config = dict(
    head_dim=32,
    norm='rmsnorm',
    norm_place='out',
    qk_norm=True,
    parallel_block=False,
    init='uniform',
    init_std_qkv=0.0301,
    optimizer='adamw',
    beta1=0.9,
    beta2=0.99,
    warmup_steps=580,
    decay_shape='linear',
    seq_len=2048,
    steps=6664,
)
MLP neurons of a small language model. Each row is named by its layer, matrix (up: input weights; down: output weights) and neuron, and shows model dimensions 0-191. Each number is 128 + 24 x the weight over its row's rms, rounded and kept within 0 to 255. Numbers have three digits each.
After each neuron's rows, "fires on" lists the tokens most often at its 100 highest values on Wikipedia text that the model never trained on; "fires before" lists the tokens most often just after its 100 highest values on Wikipedia text that the model never trained on.

L10.up274:143182114109119081118128145141129152145110107111128104092153134136157161142147134100105155124128131183132093095138129104097139132092171123126143176102142113144140112105107125145109151126144125094103096140129121118132115107088130088150133134173113097156118131098158093114118114154174116149086106147092137094122133163117133100080106105111074112115151116147111117195141139127124142114134126115119149117171155149124148068112133149141124139120152183109134106086103139116197116140180133110121139101100131103121124151096104168151111110165122128147089124139143117147123120163122167123
L10.down274:126132107107128134104098142133117148123097135117122155113135114123092151184152135114121172118149144130127098116100088118080144119101141137112141150148119098185129149107173151125097149123155114130149136126141161067148133165164118093153145162147158116123081120097118074155130142116151109104127116162092124214134096137158104120134151124177113154136167117133124110128105121146107116146146126162139137156154122140136157096151081145096154117149156147140125087114089116119113145164122122128105104118098120145111125146168150113108124088151116092132121113161141106181140148160114163151
fires on: "\n", ")\n"
fires before: "-"

L5.up358:147142113132104143100111153114146114143133096117095157172149149126089109148107121141113167113117142153133124174149110099155137113151133133120150103121158156122167139119086158131080145174118125116110155116140109084158178129094165132136124111135115153104119133100101137108117127154158084144101104146154082114167080153117118133092127126126155149117139131173158104137145126095070151134099119124122151126179132094118153139094114100122164102112131189144115114116155098130092144104153128102114103075118147154098145119142124160072171139143132143130068142154116150141123136109120134121
L5.down358:116131115110148119096136114141096132118162173119150165131139120122142118130137132100144132136108132138113137133165115134132056119119138132126132115133135132142103107121043111112116137129114145100139143127134165108138125170151116137142112122109129116134126114142119158145116149136055130134122132088124156231122083144119125151106164129117129138147128114145135082109164112115112124124121146133139137115124119093134133112142110085124127033128125112113101117099135142133067148138094155106118124127150110124111089135111111092126131125113114242121131142126128122150124138113112117172
fires on: "\n", " (\""
fires before: "-"

L8.up615:134117107137116089099129167159148108116139130115105135125169096109144123158142115148107164137134137161110130155123116142120140108115126106115117139150115131142162109131175127159082154109117137110146152114168146079124136141118142101123078149122143129119125118151065143152142149110134125146079149163097106124161102132109129095093116138181153163138125128104155067134198175140131121141140100180128106158141121120074152112101138121112112104134148168069099125104096088107173138152134126110119111140125147131159106132109091152158173130154142140127122107094103127130138123168097125157
L8.down615:115132137161138120098111140118153151113091106145162104113131098132127130125152153104128112127150110125127132109037158147127158096125116113108139139136139112133137151139156126132117132144116115121144091097130124127101118108173103145116121119149131107123160140135162106123147134128116129106101104104145123222149141133131121143146153123169107128112102116137131153178108130113133110134165255136149185124115115116104097137102130102111123140130113118114148162145111156134130130163124134119084136120149038142132128142120118129113133113115115124123151125106165103143150117129125111115
fires on: ".\n\n", "\n\n", "==\n\n", ").\n\n", " "
fires before: "==", "The", "===", "L", "C"

L10.up618:113133125164150083135121102105122168160098135134126111150182103133127100153112091168118168129139123142108142143083122106122142168135167148080132118098125170148150139135116133144120161126083092128109139139142084096140173160123147166140120111170104137108145176146099085112122098105146112127152130137136112098152116153115176139103121129095117133118111101138081151118108130123169125115130126132144174103146075142122153092151147120093163139095138148076157148138091107111165145137149130112141127111113139102174136154120121119133116107112116126142090138170131128138157160147059140144
L10.down618:132128106131152139126132120137114113126091113110109095138132115115119145149131134114126152128116119145113141148143117107161175122127114109106157148147087073160154133109161132134116135131136124144154095142101128086149136104160099099095124137136113173157100142083077093130094143089164122115137112194104111170130128137176148117156127152133138127140137126132141139120163138108097133163138143128128148146235105129182164093144123168136162118151175139130139150136115158110174112157099161111092122134092144120150109167114126103127127105126136114102145134148132141189140129123119150167
fires on: "|", ")\n", " |\n", "\n", ".\n", "'\n"
fires before: "-", " ", "|"

L7.up623:092130075153119117071095132116121103108112109117138140132121148117092087139162146121088167136128131147140141118132075120161148100142134115119183130106138132150164167154097156114095124189125113086150109126137121104136160136183119108129112097126141112131115140113140119159113143141176095141125140160137075075136111158133142092121146154142128175107115099144126111127151118148153144159124127126150129121150130083095102118124099115147170093131155161109121094110127099125140150153072148106142114082112137123139108116081124157116114150124111106132102111115148156177134150115116175151
L7.down623:134110139091114161135094115131093126114143173130184127141119134102138139102113164101181121142151158114132142115129128121104041156199128131130132084146129101162105117123121093133100131111114148144112113141102146125141114105138106113130099128120157124127118096124084136136123105122115112123155110105065108173120092135137147139129157067128145122165129120126147126137151131100115100151120112144108112137207113099107137122123126088127133153138142131116119100123125120096128121121130146143106111141204162094123123118106151140142168123125142124157127177115090148110156112156173103171
fires on: "202", "_{", "/", "^{", "201"
fires before: "2", "1", "6", "4", "3", "0"

L5.up537:144130135112146102121149118168134099136073119100135153204139117148118126124127127141133153107099123130116135157148111131149125131146143117117111099117129132138133115141054148102078165158139127134154149107119118107163128139073155117172132119142085151146121130098103138103114089136126108151107159126160104111106118152131147130140145138149090119132149137144133091156133135111102186150141092134079111120173088098137147138109120149140130077077121179118128120099160107116109161131180122137108106091146183147079120158108138153127120151148160110133093109172121141148110134094122146120
L5.down537:116114117095129140061117142093092147120147166114115147111115118136137119138115136125114127153138094145114112123146172129123075139135130125121144134131138133141123128116077122105139119163139152099125119127159152122121166159131127137121119129105162090124133119140139164123099166147097132151125142099103134216132090106133119156113187126098144146150139152136125131117128126126115122117119150159116140134102145082111127116110138076121138089123127122117136109135139135132090141114095150098158120148132082128111111128146125119104162125128103255123149136113109091143135112078128095147
fires on: "\n", " as", "199", ":", " |\n", "184"
fires before: "-", " a", "|"

L11.up67:093118132140143102115124156113113137139094098130148156121126134141097130105124155170119159110096113117112142109158132116134119126118130155139169092082087111130122116159124153129102150084092094128131101152146150133127117076124105077168108138139098152101205110159153129147139117103141121079098101112108111098110114136124177138099144157079117152150104139131139139163118147172136145121177109137168127066144135152130139093097142152109126124095088135148129141149134138101173112116155151136123098109110185124139123149131106112098150103133130142158164089126163131141109152120170150134
L11.down67:168169111141163119125141180193154140115149137136105163162133126152150152135121112125107131104115124128140095105153126098112183142093129120130081153157112155156129112140131097120158119109118114082112159164146173131079137138128135137102115100133127081158130118144122126144120123127120099165148140086097156056151129084129128065120138111149123140132148129121139162108113124095148109107131125120139180133124098140114128171147106164150155146133118112132152107120134114130125137148144104119173137137110094136102114080120105130117100177110096141094175171112077142108121117153115127122
fires on: " May", " March", "ass", " August"
fires before: " ", "y", " Boy", " to", "a"

L10.up389:177111135174133116114127110115115143105115117134129139108104142147121132133142124124109164115114132133147129169149131139174158118131126109092114158127128115082151136146099152082131134108093130097118121147139098128126154122104146148132160140161121074136130111124148127154120115142103112133073138158130071128136188142084086061100115115139127155125167109114117108117116163125139111125113153136192102173136075140134074065202126121157135090131119124106156120126088092165120153165100109163117123134107127131092124137140154153109114127126107129096108132102131132147114109130164117129
L10.down389:136113158093091113136140158080170110152138166116146144133151089123106142138119099116132142130139127134109150124164152153137075149098096092120140124083141130105147161149087144094182129141122119093138124129120111154095138113096106116100138094111135114104136140138112124122118054092091130089131155115132123120088123120163119124119157152114086145126166175142122104109128126112154122132187119145116101102173143147072159105152130100145123111163120182131134153126126129138140125109177167078102124112161142120111147098114125110148117117161152112110102128125115097113127109097160084125
fires on: "196", "202", "201", "194", " According"
fires before: "4", "3", "6", "2", "5", "8"

L11.up36:135165093123139139123124115140170164113126158147125129137131153119156142115130122155130159080133146121143133136137116117114127108147159104076151132106147136106150101158138131168115184098078099099125143123137098092116113108124103128103094143110119130141130118108079130158117131164128111156160166154115106110138116102148132068087121118116099180091119098175115117143154142123185103115080118102153103147160131134113133144140152139142129147108120147062116147130141093144141117081185088138146160121157148157148123134151095124102099138161173090097132129163119115159151123135123108141
L11.down36:143115158128139154087139128130126137142131102125116157138137134146159109114130119090163121139121170127123156149128130150113145139097122158149134102102126082111143158101190103122119145134149115168162139137165084101126137137152144107139192157154119141154084182106082122126095097112152112067139084182138142130137124151126174133129184166120154163133124132079134120134119115134137123177122121110121139147149125132122123165174113115121126104118146158063124101143110114127107110086148138107158102094120129124107142142098101151188157174118144113163101142121136123106148127120130137125
fires on: ".\n\n", " comm", " respons", " Comm", " soc"
fires before: "==", "In", "The", "===", "and", "ander"

L5.up232:113140129140140143120127130096153149140116129136136122140135142141137156126132133123127145124133110114160128124153090123139130095128105117127172101089198178161134119097115162133132121145151133119152147094149056140108165112116139166126100129096075083103143149132114168110141118134117122148110165135132109079088141161107128099127159146117125161121154098128091136109130135084134186118160084142059100100185107125162141168110076129144107140100117154146166125133129106122125154129144125117174134126132137117122120113131070128136097144120141182124094103115125113150111130116154161105
L5.down232:127140143107106124108131136137122134148218116116105163107120123104119124152135137164080127110119122150144132140109135109118111107150144121109147129127137148126129105125111122132122125135155115138097119164138136091136124245184120107148131128125132125106111109101146138149122138131128109144114129113152145147150054112133124163115135162158133128124109121134163102110117149144128131120078180125146156172109125090131115135117158130113124018134137134119114126108115134129067088132120143121103124111088109149085133140168133122085133123113129083109151109129098138132128131121128094151
fires on: "188", "186", "185", "184", "180", "187"
fires before: "0", "2", "9", "4", "3", "6"

L7.up462:134118136141137081082120136129125122110073107139145150158143153146150129108173136134135134125156126108107148160126118107149138108130101126130134151105140119124177140115141127123120137153071114093111168101165122131111126137117129111144122123108135122101151117141117114135135105165125120107132135153127097122140110170083170086101127128135120132076092109126144133111133139104079172138192112130141137121144105122115058100156102155164112127136112167086128097098130108138122159193119170135212102107088139134163149121119130158123182152134159080133125133104101127140125114114145132150
L7.down462:112118134102118165120134129129102126116170122110149147144124134084135125151133157120114130139090147132119150139167105118084124112178137109157129151146101112144116142132094095127178142075132105161102138166123104142107158153142108179129110116099185128145096128124151156128110088123145095114126117120136154099095149156139130136126083123140104160142129136173085154118130186108143154079151132143083147134121138117142132089113112144140170126100102110152147126108104112129092114076177112105087137104142142115085121102115130130178092126156147139112125159179132124114130163125151089165
fires on: "193", "L", " No", "195", "194", " Mer"
fires before: "6", "8", "9", "4", "ab", "0"

L5.up505:117130134132124136076104142126131118146109078106100183178163143147118107135111132151118153126108120168117119155148087122140130110147149137105142103094130129157151143124078137159091139159145126126112146131124145084174164137080174131126101120166116143115111149119098143144115173145144091128101112137131096094149085180132126119086151130131171137128123122182150110129138120105088135122097121127105139135167136100125152119112139104150166086111123143120104111110126090144121161121153159096112127092129155179105125148150122152093155133143152138154074147158113180168134118113113152120
L5.down505:119144117104129143129134102123105149106153179114131153142124132127133122149139119115142126160127142132124123118154141132137067120136135143119145096147138130123114118134069125110121127153119144123144121102148143091126143167146102114141137128125123105143120113133129141140108138140058131159139144090125146231122095117131138144112167095099136135148140139141129098123171139109127121149113132136144146125132102083123103113160127079119125033131121114138115126120130123130077160131103163102122125128134124123096107128124101105102132127143092255118133150113103116145147132095121126157
fires on: "\n", " \"", " (\"", "=="
fires before: "-"

L5.up44:144188110102097163105104110128131081144117122146093172147137135148131091112124148159122165111120116167142110142128117130155114115148139125095131130151143147154148134145095145121092170152178111144133145090115110095136142139069162135137131110145110147138115132099123139127114148136121075137101127126124090082128115163154111126091148133151148170135129129177134119110144108103093173136097140140110150104142086115138147136114144106114159099104140131108103122113162093142058128107108170145122094103130179136074136146119119161082135170154114124133078153161133154150128121121129158130
L5.down44:125121112098143136106121114109091124113152171120111139130112124113125111170119145117144121152114136130106135130124130135139054108137116130090148117137143137131122110134055121120126115151104159124111101123133148095131133189145085134131143122116136123129106135109144154137120149123088112161116131090142167211120076113116106151144161122072136159128129152141122089131140125126136140133128112137148131157155126093128146134144106098123124047107155134151114127113142098123079141141110153103119108134140088109089116121125121119120127115145095251115129144145104127122136123094121088137
fires on: "\n", " (\""
fires before: "-", "|"

L10.up549:095126141158146123095134130136146117096129118096121175171172172113145130135119126146122192130115152131117109163131085107121127091123141130105126154130146120134171122165147126162147142121140130111117124133107146104145146134095116115162109165127108131123105096100079111170129137128125123181128132143130101059123140146138143097091143163123128138121106098113143090123208103117129121120143139157174144141135142097128100086135111099144137096085131159109108120114100093088125157134122109102100159128080153117099147124131124159152141179162144129122083140117124112138117140162079159159
L10.down549:117129117091145155142150130134158159107028121156106156139127128134131126113137090108139120105138139121119129147106148148102151142116093125145142180143135099151157119122173141099135127127137124106127107162100140106103088112152136118098144117153131104127151129124127171160108102122142123120109160131136123181160109125141142093150103128182162132100170166125132142162133131160145101148133120128113129106098131142166133141132139165126151137128136094178146101125149165149131130145127108151176123095128141136136104126157118123084091108113107041115165076139160117131149109095146107080
fires on: ".\n\n", "==\n", " ==\n", ".\"\n\n"
fires before: "The", "==", "In", "===", "-", "L"

L7.up679:117157093145118088100113130103133137106102082121117175121156139132108107182148132146076168130115122110133140108184098102147137137133139091143134116106148171139149170145114108132095149176113130114126140110127113114137180144099131141147155111151135089112136110127146110135088160163151070125138129149109057092126138164147130109152135138149090134131080092158110120106153139127106142160117102155127157116157108086109117123136109119108156135103154144089108087146118132145125159159096126120113118065146169111131136124119113177133107119137106113143094132140112136135087138132125156173
L7.down679:119121134116097183125068118126086127131118178129140111141134100101142107120102155096138124139158137134138138127123138130150062171164141122123119073139131130173123136137126094129115131134126131128106120165142168119141139086134101113115115126109170128144097105145107144137116131144140130116135108111069119198127088162147124151128145092121114126161144128119156129146137175106096119143138108118138116147182120101134136109109109104152155119134114137104110105115121118110119144121108169134097132132232142129131122100129126115147189111115147167149134150112101142132164117142163124198
fires on: ")\n", "\n", "202", "|---|---|---|---"
fires before: "-", " ", "6", "|---|---|---|---|\n", "|"

L5.up493:139132122139135143098093127079175125117145124131127124183137122164122148136162124110089138149141120149140160101163104125138150116082138090088151102124166153142131123102102134135093128134130162119141151122146111116145129082067131116152140111073111124131125114136128106107119117153116107111120134139123141101085097118072126094118136133160156112118126118121157133154160110090100147117130154099134124137165156087124145162144060111141148091133117137141150083118107127126122195135091152150160116112112147131126105062132074143118129141117126121172111099105160085182137124140124138119
L5.down493:092130158126141116114161103104157133156134126161156135117131085098126132131131084124109088107135131136144124139124128112114117070140169092146150136084179138142135116134128130081169114105188123143114108130135105154109102112144154142130136069140144153111137117141126131110155168113129121147093138131157099136129143161101131152137099138072157108113140136124156160087162168116108110104151127118118129139135160110118117081172159115099099080121149100117056118127176160125111138108143145113101123086131114140123150145137140140111143144090128166130124145117092169148081134130069121129
fires on: "193", " May", " April", "–", " October", " Court"
fires before: " ", "6", "8", "1", "9", "5"

L10.up433:129163113173096122121148170147125081092119093080112118144117126120076136149133154116121125142135134090086093126164137154140151157171133144107122127090156145120153111122106157143183140085102166141169106114161161096174152120116121096170064130131104130079136127142101117124094109134124194137130111141097131142127128113106129126142095117088142139100146121127143142161136107118118157104148123108134135135135115161123131113096126170125139135128120146124166145187126130155115107137128093143099139157108124108122111098159130112094128113150107145063121135127140157164083124145131141093
L10.down433:150159151114128098124108093182147138133196112147168114173117111122134086127124124115114106152114112172113103149104116162150131108124133073192122069096118157142108142124136117167123116160131108118137138130096119129112146127109094100125176116109169121132129156147146129147136117124131118111097104092202123118098144123105133099125140156172139149093115153100111169126131136149143115124083120116133112139108160111144101111115085129111139121143115121109067115127138134139119129150126124116115165139110116082089092142138116139144103155142113186134125100085140130131082152087146116152
fires on: ")"
fires before: " |", " |\n"

L5.up3:153124103137150187098112098124146121127126100110126119142106164140121093135127135119107142093121128114108110145134130095132157138131112114120123076138132158089156148150107117128110151112125127130164115080157125125145124162093143139188120112129093132131114150149135135155140093107119105191146142164111104090141144157135081107135211102095094101158152081140125134162141152115119154153167113125109110134124085084150120165132084152128119119142155135141080104146101108106131157152125144122140170124138155148102082097133093148109086155150120140095111114124139138113129113092093163113
L5.down3:099105106098096140147139149144118151126128166165117182093125149075125136108131129124113115142098160132163127129101117098138091132168108121128112120109133126128139141113055109152181137091137172136102141168121161141105120160138157128122126137120131156167134133180151108155122127134152101135137122070165148114120145130144150144125098094140133140143130121152138124106130120132144163094129185161156138134109143157125113114100092132128157183134086164098105142137154094099148139087086131136117110114106163156124154147112146144138147105105119195107139091174123123104100138135120090123
fires on: "196", "|---|---|\n", ")", "|---|---|---|\n"
fires before: "0", "2", "|", "4", "6", "9"

L10.up200:145189122180127070118135119151169137164095135172130132132118116127118119113113107172155160090122164149158140119156139126098152167152131127105168155080140132108149117105150150140147144149114183093138131130112084088126124123103114111158113115128119099105109130115161086128082111164150133155121174139147123081125109138177110110104106146112141160127140112150118111121099095107132117111133121105132123154182118127169113130178158120105153106134136158095143107140127151138145134100154131139135149070137095110143152124096142113165148131157126165152106146155120090155142159136106146118
L10.down200:126135156122118140131134120160114173088084093095115097090138144125135157132115146130123155128131187119130118122131165057111129127097107117099143120131113134180127124092132095120157136129139099093161109113124158103131122119131115117119140128097166123120118144094135126131144171181139142132134147122155138169118078178167059160143156137181162132131104134126142106158087119125109154139155129167089124155134081094114110105120151108133164130125140128120140089104143112164174132130106118146120076116089096130132111132139132133120131133090095097137135113166154138169155121136110129164
fires on: " prom", " |\n", ".\n\n", "\n", "\n\n", " opp"
fires before: "|", "oted", "-", "ot", "ised", "=="

L10.up668:208129118134151146107163147093133152094100135101072116119130087147141133119149129143159120132146133160146088133102146107136168083144153131097131143078125116118171153120151114141123144125103172119112114092125127098134103059082129105150138124161092130102143149132100148134159116134096140122086141140092113095149151119110107077118122138144141107123125141153130124180140111092124126118130135104097093103134097109131083111099080175095122139112092128098136143108114113104126123181122116146108159102153116141140177114156108149135100151167127129098139110131137109123142131162132140102
L10.down668:145142157119097160107107112169124117133084114148122118112142126107117106127124127133109152120125120137123111147116164148125118156139094136152122114085139160156145176108154105122117155144172177142077145154109105155140125176160122155139142078149133161110176098135136123196096111123108138162137120080160100129157105160131177112084142116137146134168083086128127151124181122131121145151133146127152123119092106101081143125132124142169103129131129125131116142137202120158142131165078134121116116136122149141105133103143135119129130136090131109148107136137169121072124165108146143154
fires on: ")", " St", " Sc", " sc"
fires before: " |", "ient", "ated", ","

L5.up437:133093114104118138115124132153121123149151094107121158140162149135117103152107125137122118082079162150127172179163113095178129131124121118150125090126109130137126178119098155142102136141114175105133158071128141106156179141084132118146159103159099142118141148083113126167107151121142108120120120129123093058134112157116132114117131128127148115115156164159126131118138138153128129100119136164109146131180155096151161123118108143182121100126162181088115111149122095094157132128152142064124125123149139166106105114096148147126136121140135126133064104109097128146123132138126139105
L5.down437:135145120133132144131103151155127130113140136105135119130151130108106122100154128105141109140190131126153168144162108132111067170123174126098128101108136105144099109136133122147133107131130144103105139098168167118132164146113126121136121147141136124141119116137134126116154107167080134122154161079113142175106128150095123151074119152099127121145110128129158094102137133118103119152188157164133093100112084114100136125107107102128134129110092105153107123116111151137121117119146181118116150154104135098126073155132104100115135124124135236152140177124115086138163136087156110119
fires on: "\n", " no", " the", "|"
fires before: "-"

L2.up733:067089091168148120137160096149136124125143067129157175161117155123137117138115143101091124147134128163125140063122120139121098140130156126135145110148152134158112117094113146097130163102117101121104146148172086125154142093110120116147149113181096152102112108121162117126106174155097125130156111156129097131169106128086146135142130134137091138083077139113136125123141093111130161161116106157125148147122117153150099135108144116193161109146090102090135127121162091129110187124096143104131121116105141089122107127123134125159132122161139123105097128108129170121145138145124148118
L2.down733:129083130098164145126151097132139119125135160117131135145142129077153160137164096130136140118118135114117144193107139164152129108143143173133119096132123173176128127115142160099104120139091124128142140114087145131105123113148126138134131140126140131131127063133135131085108175113111120153165133124148123152114117125163120146128135134117193113096132161095124112104102123134137162096146110139137166137158121179120079127164174108149142125122120137125115132106097137122132138083098090067098118099062127101131129083152123077157134120138125085109140155120079115131097131145114119083
fires on: " bl", " Bl", " Pl", " mount", " kn"
fires before: "ock", "at", "ood", "og", "ue", "as"

L5.up484:141105133142131134078124121157138148130153109101106147144118138141140097144107133124117114109058096133156130134142110127170128124150115124129123104087122163131140168120120117143089148115151142123134157111141113121184176135049122103123174118119076146150093105099140105122130138134124098123118097142152107088134107140091122117098180139125133117151132117135140108160151119131087138109129138160117116112167139097130152154082091150135134111094138204121128115138131134088152159138168124071125131132122150183119090140135101160101135161148160104129077121111082110105122123139123120117
L5.down484:137088157088140115133126122139102113130155145122125186115146129131141119107122129099127144145110106120129112130140088147103044146115147124077154089148123117138107072131065105146126121127137135075115128133122147136112127158168126153133118127141125140128108122134116150136129128135098094117132122085127150171121098153114116129111111133069102132099109134128105129125106135118137119121182173136122111078129120141102145148102155115116169109112111075124128088108164121110105145111107140115102142135160110143126111127109109115102142134129089252137120162130147106098124156118135106128
fires on: "\n", "\"\n", " any", " such"
fires before: "-", "|"

L10.up499:119131113136094077129140116118114133141074108091100147147196114138106140130155074157103129097141163149126101091122130114090146110146154091131126121125167163112163078093134142103130168104173113126106146106158123103146135109119105106168150090129125114163127122152130101092114123099126126149079129112112099113147146169137118120097111144093123116153151130127101114161157114125147106147137138151161152127140079149128149107119140166110139134153160111149136160135109116132155157101179109154139152126153123145136141132147082106198112137133133183135087121138172105144132153135141121138
L10.down499:095073097121115148102112114142109113152106123099156116118166077107080170079129110101122149114154153092126112129065124077134155126121131088142122149119144140143170149144123156122094130148109119140143124117124140099154131111162094121125140112084139146091139149110100118119134127080105111116143091165137082224132130137122131125119141105146148135162129090162129129139136151143095156177131113128142131130176148138122152137150109108121136137146138136132133158128103150119110130123130141159118133117096110156141126120095178148138101140121123141097173145114079141178154116145079119126
fires on: "\n", " |\n", ")\n", " north", "|---|---|---|---|\n", " Location"
fires before: "-", "|", " to", " of", " Att"

L7.up220:176129167154119110111172106137130111118112132137136130138132146142158122087143134121136138124125117117103148128121127145127164102109114098139142132147173141100128130071153118102113129098148148116172126132154136095142104129100178146130095114103091105109147104177149131120143125111110118141110125157128146079100135154119151053167127145146113120118133106157139119143133134121161071117089144110118129123164127124144087181159127158089156092130136169100073147125113100094117158164097099139159144127153132113141110127103085133152153166139181165103085104122131095113133100122103124168
L7.down220:149080151107108130123122123105093123113154122131112176159148127082128123156089147084126145164131115131127134125132144110163123129092106149160054091142100095085152132151114122094154127127109151177141143214119137102101154111157108172129150122133172163144129133082143145124155158154086134142115146126115127153116143136129134117110096116118101105133107153120128134128170155084104155133139149130122115122150124117133131112112118124134132152142117146112064131083121105083075129117131165156124137102111129162160138109151148143137110182114153156106136145150121142128148141083167136138
fires on: "188", "190", "189", "180", "187"
fires before: "2", "4", "0", "6", "3"

L2.up610:102045139173139129144106097127117129100070086137095158098134149172133117114142157127124074147121146134139168105099144146132124118095124113091112159144133089141121103134123120103129141109137139093124118182102130123190109157133129131134124141158120157125140148147124141188151181139143137109104115106156124121092167148116122126144157106114173150108113115098124119104121155132131097135135113144167127128137131152094169126155142158129120112127130083118140138117113153139102084137101148113174125136148094151167118151129176129126138084134182139117150131152135187158117116148147110132
L2.down610:132182154126125100153160119141060120145203198156128094129145148108126115152097158147122114123123107070127134105144116153153123139120136150141134155135120188113137133109112136109124127138099116120120106102155130132084124111127161122135132129123095129119133125132143088070143024107142095127133126144151138116110145105138135109106122130126111118149128098128117123154130153096135161178141164125125125110127108174127138114126114144117128146127127134145117103139131108130136121115126130090124130128090127079119150051130098102136127041132120108137129118104118093133090130128134146143
fires on: " —", " However", " Apps", " married"
fires before: " |", ",", " |\n", "N", ";"

L2.up207:129092082150154117148160104127194154101077153122104143095155130148121120132164147130118089100098112091104140074094148122105147141106111133120116142138119106090136115148125115105100129141102141118137111154098121156142083119142138106112163121131111092105147121133137107173167154144145154101142134146128120135146178104092128084144106085127158119103110098122071144142119136143117114108145218133188154109095157108115114117145120130111094165122122121116157126116094147107129107139110113191183108126132104132139145130144149122120133148131117116111153123121148167129113101112144116130
L2.down207:132119127115126114126128147125006132128153167139128102120115113111128116128137157136151137131133124099130114112134118157165110133137129137120135133133129136138120127123132138110134140132129125145130137110153127123106132118118128131133137137120141134132128165131117156120151015133117131136143131120132113127079100130139121120122137138133112142171135138108175104198134130123108135128131096144116084124142119239132144149126122132156140153130111082130102148122128130098121136104124124069127136125153153059101150099131126095137112024124115120130141119145103116132125136138123089144
fires on: " —", "3", "38", " results", "49", "92"
fires before: " |", ";", " |\n", "–", ":", ")"

L5.up38:186136102137146120099147075132137168130120104131106128137099130183111171133130148099142125134154137127118144176120147107134128105108097072097109119150168141122129138124105164099079124134111148125153122129128070136104129108080129140143150107101065141107105111120138183149116180114122139147097160147161121110109107134079111105129174132133159153115162118117139113180136153123164136136122105140120116100188161115128136103134116140134133144134127180148148105092088097121148095178152137101160109135141098130155139079147156129119125136126137132113106108136105122159131118133130114157
L5.down38:124093160133118142126118144133104124126193143124122156131157125103124162130134156129105110178080161164135085121146096128113118120119113169145135131126153160149135085098087119132118127123137151117133140139138143135147115211145125110110130136121157140136143124131127131152105137109159136120114145076127130137120081091166140158131121160144144121151136137142140132085133119152176133114087144133132167148149137103117131111128118133123141011163107111171126105126100130116065124160100140124152123136121082115086144147121146107117130134148096074128078125122130146134095146101137140125
fires on: "197", "193", "42", "39", " born", "195"
fires before: " |", "5", "6", "1", "9", "8"

L11.up686:081156075104185091131117090181155154128121110177135194148148131135137140115162101149112154130147140157146143137112118124129150130162165150141142125146126136138147109105135117152177168138131092067148140127154153101140140119126133111167171112145106142108149134115136103145107108147098136151173144134165143120111122142114161091122119109116143117111122148109121152093124122121142109136123112188131175110129115095170116111148138104151132107122152147098139169171131115128104156118118118133150159150093134106133118130160151131162157140131136110076070135145122120172148145107117175156
L11.down686:145122174174138121128089099145105127101129132124157120131132078138135142110116135172114123198161102151102139136118150160147123129127119167136138114138139120154159093103078144118164138131103093143172127137119097107083125132136114125117170126128150123111121110136130114131071105192125109080112138132121137128124116102116116131145077179149107110134154146136106126152145082166162132115109125090143083111143160152176116107125146148147125127140135113137099159114121131108106111132150087132184137183087108132163142143080126148121131157174115124133115166147111145099133123128137150174
fires on: "==\n", " bl", " ==\n", "l", " Bl"
fires before: "The", "-", "og", "===", "In", "ood"